config = dict(
    n_head=6,
    positions='rope',
    beta1=0.9,
    weight_decay=0.24,
)
MLP neurons of a small language model. Each row is named by its layer, matrix (gate and up: input weights; down: output weights) and neuron, and shows model dimensions 128-223. Each number is 128 + 24 x the weight over its row's rms, rounded and kept within 0 to 255. Numbers have three digits each. A neuron's up and down rows have the sign that makes its largest values positive.
After each neuron's rows, "raises" lists the tokens whose logits its output raises most directly, leaving later layers aside.

L3.gate445:128135124083133127135114099145150098099128108162074098129110143166105143131161143148124128149163139099114137160096103124165071119094122151136130133136120099090196135096133093124144111123085129093162173151109117169163177124106162082155083134146121132130123154112109151166126140105131117135
L3.up445:125189102136092154096147137108127144146140084154100120113118101100102113126117136141116138127142118103127104131070153189142104109123133116077130121098113124134137139110071125137145133164112158183138167125154113141163107104111134200164156149150124139116104135144113155122133116129104113119
L3.down445:135178124105113123111110139117162084133144106144083084146089158131136132143110142171138112133152116112117086142099142176129108097103099160121131115161113093099149129083142085132157150115103153095140134150113132151155126112096117113131139158150130157081126168120107161151128171114108129124
raises: "5)", "6)", "7)", "4)", "3)"

L10.gate303:155117135111130120130178103103130107162130112126130113119151149089135097118167118134163144163141111126120113161145118133129116121163184125139106106091081137137085194106118172147142081105100187141214152152128121138105115119166134140128104128141086169162131175119107113168131149145136124177
L10.up303:131195151131119111160109142162164123161075102137122093172170149115118117122119140134110120107160123146125169105132133123087135126120169124133116120093131113156134112095129124118132145134196146107160122136123146147178137092137120142130108148122092164114110126095137121167129122131119116128
L10.down303:104165138112170151133153113105116135149138107123137164157125109121118162090146096154129110132127098084156135171086135115116130154112172120119110104135082112156136097160078113153104137131148137161126103125139157071140107118101118116068099142131076145156129129166148135163152075140107095092
raises: "ies", "ied", "ius", "ien", "ies:"

L10.gate107:106123116160077114158147105091125173097115145133093120142103097127065131163154125088119120149141118103127134089155111158139127142150153161158148130143092121134169141089101128118120094104144105112121093137099172102167120126159133138146105127109166097138084116097165139140111125131100150103
L10.up107:127152137105075150130133157084124153148084106139155104148125135121118121135127121107156129127153138075131151150154141161154138122135161117107149114104116149092139114158131108099121165123098120136133079116154142132105118135103155125104132143157126101116141083099141097122103104130138133172
L10.down107:127073132136136110148100169147128120126072096167153125101150139113105156190125123147151121117154131139130154143139120103144106134125130128110122092139146139178126096143150137132074157156132152141119162128112119128152132141102124127138097126121100162122157159131132132137117179089124098105
raises: "iz", "ization", "ized", "izing", "ised"

L10.gate515:121145086108128134102124121137099133143150143119138077134130144130126105125126123186127105151131127109132167103113141158114157116115163126130092151162106164132132152123108136117126147100121109126139113123141117135151158129114143125129141100118113133121090114128113173122128118113146118117
L10.up515:127117159146125134072120125141079090081139167148160139127153129129146096155111108130131100134125123156123117155128121133154097133106133118117112155102127136117167134151091166117132139155190110131107103100142097091181095155107117107108157126186105139172148159119119105107151145102140211131
L10.down515:127126163124124132127132113067108166170089111120171109116101095139057114097155167156122122067113081158145152106173102119145126138139111119106130094100105158141106141139124166162129139147108111151106152134121118091143142099116097133102155117114198124137151133141143091102110107095140155154
raises: "e,", "eb", "es,", "ct", "es"

L10.gate348:119141095145119160119138121119126171106088084136120098132126125144118122151172118142122141122131124132132117111153139154122136166087138126107157126151088120122127121145145084101150166128114174143114149122105134124157110166170153127124147130147070076071092155107155119137123158111124112122
L10.up348:106115158154105141127101139138135154093170148127094109161120095128169160144118125142131102151170112129098194169118109123103181118116132110110141164115144129134165166149145130061113142125146159116139116132112138070071107155147133123110154065118133099087136146114168136140122137120099149144
L10.down348:127109127135125112138130135111109066124153135100135106163095131123130137144158161108159164120137129112131095143111116110137108132130143145184130182153149126160127133171147150130119096138112136117114122117127112145090151128160140146127109101130098099145120077156166135164145118143134122153
raises: "izes", "iz", "ized", "ization", "ity."

L8.gate669:125144117115108157142137108131124113137096094126073136145120127127119114139084167103138142188187112085089111116103114197137148132148135151128116149122111176096103120138123131130133129181134133146137175144098094107121140124145118089146138105138138143137114114139066152134096162124111114124
L8.up669:130146145111121181126111128140139103119092080130079120141146159124154127146110139152116153157147096100093123110102139220163129149119123139078104102111099166115128130144105142115112130180137133104124112117096113129131154131117127087114124127132151125117096111133118138126091125110115127113
L8.down669:141113131119168067126126117111144145139152162125152121109134130134082089114180096135119129101088181161164097158146129079113118115110112105169133134147148091154139157082150114121116121088121121141141133129158155152138106130136141149136143137133115114154123118097182122136169095132126145121
raises: " league", " teams", " players", " championship", " playoff"

L10.gate164:130135133124095135114142127149121153162118154158098135107139115107108116134193162187106151135126125142151129149156144169166055108093131129153112096111131168142110158129101152092129164146150100137141172152155115164111141139126126120096154122146109118100139173123124119159124150148086138127
L10.up164:146172149168110116108137109133135127184143137139108128117117129111141143141152171177068153114104143112149132164165133138096086116125122146125107092120150190180135147103115097095136126143178167153142158177164119147105155137142189119139128097163125144148130155113169104172131159092097169141
L10.down164:060099092112161122157147131109133109094125079133138160145118129131128134117072149089181142114127130104116151085101140127146189125153118117120141148116140091122149096140166127150124104118086150133097086090117131106124115125105108142132120164098132122122112089131118122090106111125147103124
raises: " Bh", " Pakistan", " Pak", " India", " Thailand"

L10.gate517:120166129120185097124107105093104155171133147145134081150163121138143087133145114137119115149149181135084140151150195089141149124123119088121120100122149149093130138113162102117180132099113146133130121154130126110102110088163118140100131117121131116122097104152142151113181108158144131099
L10.up517:117124135086134143110113099085100095120143158134149094150163086139130145141110085153158142112155104085159133138161151113145133101125112147145124095175170133132120156109179131140129125116134116134151098099137117122153141149112113170116128173148163105110182162134106141123140123137156153123
L10.down517:098062129108148159150139146133088174123112121119102134134131136109112167126147110136136180117119121122160115173133125121122163140169089193149141150143091135135132106089115125105145130124108096144171165139164115102135141106119101091099126138122111140126141127136132107154108104108138111156
raises: "es", "es,", "e.", "es.", "es:"

L3.gate49:136112062158092203135104142143100152112153161169137120122125140117126111111099125173082191114122084162176162136156141097104150139155166086106139139149109129166179118131122125115144131146097135115122122119112117144142156154146130122156158135148158128160117152140142123154137158102166132086
L3.up49:150144140122143112112116083088136143159107141130102126140162131141159117109113142109154155115121138130096124106149141147127102143135133117109147157158170138095131133134116176140125147125119104156097077109146154133142098065107099102138128124133157150153128115127112137116178073161103146151
L3.down49:124119179127137153107117168124101114117116095133136110122124120139164128101149108120130117072154143177155140130128108091125153154152120147150181144130147145141141167077118124116122101130131107132100152131079114143155115088138089130132126078105190123134107150148077098181170149113102138096
raises: "old", "board", "stru", "uel", "wick"

L7.gate321:128133092122114138113147137135170109122150134154109111152110142126127161086101109149131117125113106100112139121124144167081143145140146131147103127118118127163131133118129123159182170148145145095112130120140122127125122142143095118134102127162128119147084107135102088160162111121098095134
L7.up321:128139130146124146112154095137133090120112119150127200139170130160147121146139120186152157137143140148149133106121102104172149075102138142123135114092097092148159113143141163175125143101139090162142123169128117141129133121078133128172091149153130162149130156115107141133170135182124147106
L7.down321:113139093122112139134107107119145073106137111157106136083164112108149174138149152156120154119110134130136165112085143129132110134130139115133117138123143150142166137146133129123189123104122140102132115131114102126102132132121138117139185143149143091157075115154080132133079134106149121106
raises: ".", ",", ".,", "’s", ".)"

L4.gate529:141110098134124127149160098126151132149085173102143163162102118122129100125106116082113149174124138131105118128132097121127127132111120138140106133152124107094143160091094165135087153185095134146138127158153080134159119104148068144133098154128164108162130137146131099167175157105120118158
L4.up529:152186144121139163113187126130111120162103151159129132122121134102106144123122103097114115138138133153108105122147134090135146084108139116153102138143132147138158114131096161147110118112130137125130094157144121148124135147159099142139118135145161104159131127151103136096153178153144130149
L4.down529:114116131151119149116128115114131141160135125162150113142109133122153140131120150150102089167124128099118095129145183168098133125118126123146125137118169101119166146091101143142126195145127102125132080169132116161178143128115103160105090121121136090102118101165105145120134141135145159155
raises: ",", ".", "s", "-in", "'s"

L8.gate961:175180143101121126139055148167123145130102152131078166163137122131106101155177149174109127142166145142121120108148156185115124148114076133117162144163068112096117138113103118106167188154156151138126149148115102112106117132126148092091114162147150127123125113089128170102127110148158161160
L8.up961:105116142141115114117119122137131133114135123149121165137166105123117119138118162126118167151116163101152140142101125109164150120125122168132088081106132154105129134152083137103126156144139097135148143127183091108096103120151096150077130147174170157116144063177169149099143133124160135136
L8.down961:147135096139132147168109128131129150140074142152173122163137140095129149196124116091154136112139140121131135166116141152129126135086105098100149109126110132175130132103132118131143173110119169157144151109108160123105085112147106144109115099110114170121137122123140137103152133089136140138
raises: "ances", "ur", "est", "ests", "ested"

L10.gate166:123103066138088110134161102102133126145132156126156192159135135118087140114131147109107155138160124111088130161117146116148155150135119112142131153103118125114164176122116138107164148134111128142141151129119117179110100093124114119121150116115118109091130112138146145120095101181113124127
L10.up166:118166115134099088107154109123173139116149141151119159154113107151131140155131146103091111106152154133078135130106137177141101154162157139158099107067157120132103137105139164120137175096146145114108123127132178140144119079107082108143135127130145123117104124143159130132126136113103135166
L10.down166:122146130080101164116093109138120118130083165116117117117100104141105130126144094162155153140141134121119090140135126123109146133169132121098159126126154102144117118123139095085143173125123127100146091165123147147086124153138176118126149171138127117114113143134145126140116128140125135120
raises: "ies", "ies,", "ies.", "ies:", "y,"

L10.gate299:137145146112141112108154140119160155142128156145168116138153151151131158138120151162138118115117116131152123160108149136097072143118124110161121142154114130127120129126142117148176126109129130101128111110083088145149117137155138101106142131123115067128107122095111145107149050160115123102
L10.up299:134128092152130125132119148140092115131130120133110068119147119110128081117115089127103116118141129150091141094143162129163129113131169106070127142124099130163145163114101148113121160106159139114166092151113122104179128152135136171068153144164155143159127099118183124130142110125096106158
L10.down299:168134131186128117136113132120108192137137111141167123183090172091085140110133118125126127141165107123117116129149132164141138159135134135147162200128133121118091123159115139088164109123168116124129118098162065137115109164155133138133122123096157139108140158136132109124128156137105094121
raises: "it", "itation", "iting", "ond", "ited"

L7.gate169:138102168110132136120132145101083152110117139134105149098136128147089106094119095115167166157107127105133187117113113109125102146171156130058119090118107109137189131119114151159095171154140106159145146136160148162164149155131109108124135109116144142145161134139130110133100150107106118163
L7.up169:133105161099098116134145132108107165109113159101127152097135102119091130075147039093125176184113099105155166132128115110130124152120138123098110086122141108161174147148116118135093147155123119120157160130189132181169083152121137138102163160101133101145128137140123083169125138117127083133
L7.down169:111162102157149124121115106116148128149148129132140094152124151115155138151098200179123101087136146129129084108117144141125137108121122119186130166140129139123107107122144135139157112107126148140119107130068139099100134105115135118152072121153134148109103110151120169095117106132131139134
raises: "00", "4", "5", "1", "6"

L4.gate748:094154178115105095149121125111142189151136142150112113112132137137092106118143144121118132119130130100125162150118137110142150124114107158114156163118091113125146104118174104108151123092170114126126102072151102154129141169099148117124157148148155109124130181107116135131139055080136132151
L4.up748:138124143102105108099077115113153161112121150129153149106104123147138128132143137103105150132126150153117156171094123090110161126184090116097133166148095124108115151123138083121128169160171128068144101098162072141176139122137130146092129150122149119185109157105104104111132079116134164194
L4.down748:164121127112100135132140098156134124116116128152138145105100128135155144108148161116115122132119165122153111140120071124150134125138103134109144101126103093146108110160123108112128134114120100121134148121140096148137148113134138101083150154149135099120088116124066130127131079148127168167
raises: "v", "vo", "ly", "va", "w"

L4.gate945:142136125091098119139137132134120139108123176127111121116092124147139108128144051093087147176091112151112153132090099145123118116124117134120052087114145093121129173147121122146111150179146124125157151099155117183182104147141133119094144125084102162163057126105085094159131133152115152154
L4.up945:128108119124136141148114176124081076112154124145132136113101120110098123114096126110137187149104141143145147125165065158114135166189151103095095070117123113087098109192101100154127133159141121154146128134126152160148163163121139072108164121098120135172108104114084081140125138137109140152
L4.down945:127149126133127143159138163115124124183130078147143106150137184136124143132103220150117116097183132109163115133122131136121105150165145135114141125125144139121122100122160137115122089071124095143126100134114196104114141111126160123129100099134139114107168114148116125106162111089141140115
raises: "4", "5", "3", "1", "7"

L4.gate875:139133155123137107118135141131104130101111159144132125120143083136109116129122066123110162150085131146129127138170086130131142167153136119146123083123130100137145129154105116174117161157163123117162164149167090168179122186170105121106166145102099151167146102120099111181124154141141113163
L4.up875:122104142099133138112137118130085107100140156146118161112142073138113130093127083113139149170089104142129159132140093141147140135152127117128119076128153094130136127173126141194127152159156129115157171130152121166170114166158129128088149140115106166157132122105115078154133146143105113145
L4.down875:107154118152136126142124121113153134163133118117131106137148155129140144140112214129121111085160133119138115131104161136124141099118122136121123171126112155127097112102177139109148107099112138141107099132089167089112123092109130107146112104131145107098125121142143151092144121108131136117
raises: "–2", "5.", "–4", "–14", "–3"

L6.gate854:158090122144123138111117165125087114182164111138124145087133174157127106115131112131102158153127146167126088123101131109115070107102100164106146133137095099126139116146127095105127160130155135154122148081144110171124135177115126152100119081114123112094155151061137142181138144159117164140
L6.up854:158105142101150110178143171095094095147175108151118114086124129089148141120148136134134164163099128142132127149129102152110137123143114140102127100096107123153141102164114121141076121096154129166176131096128127161134143125156118105075149113178106150141155119126134150136098188119081121125
L6.down854:086198107165149109155146104116158174122061147148119121175143139114093148137117111113160087127067100090147133124163143133135141114139123105136102134104127163116153155130134122128130129079105150109118126152108187114107133128146098126141111178136106124154085135181108132105127106119139093111
raises: " Constit", " Jud", " parliament", " Congress", " Supreme"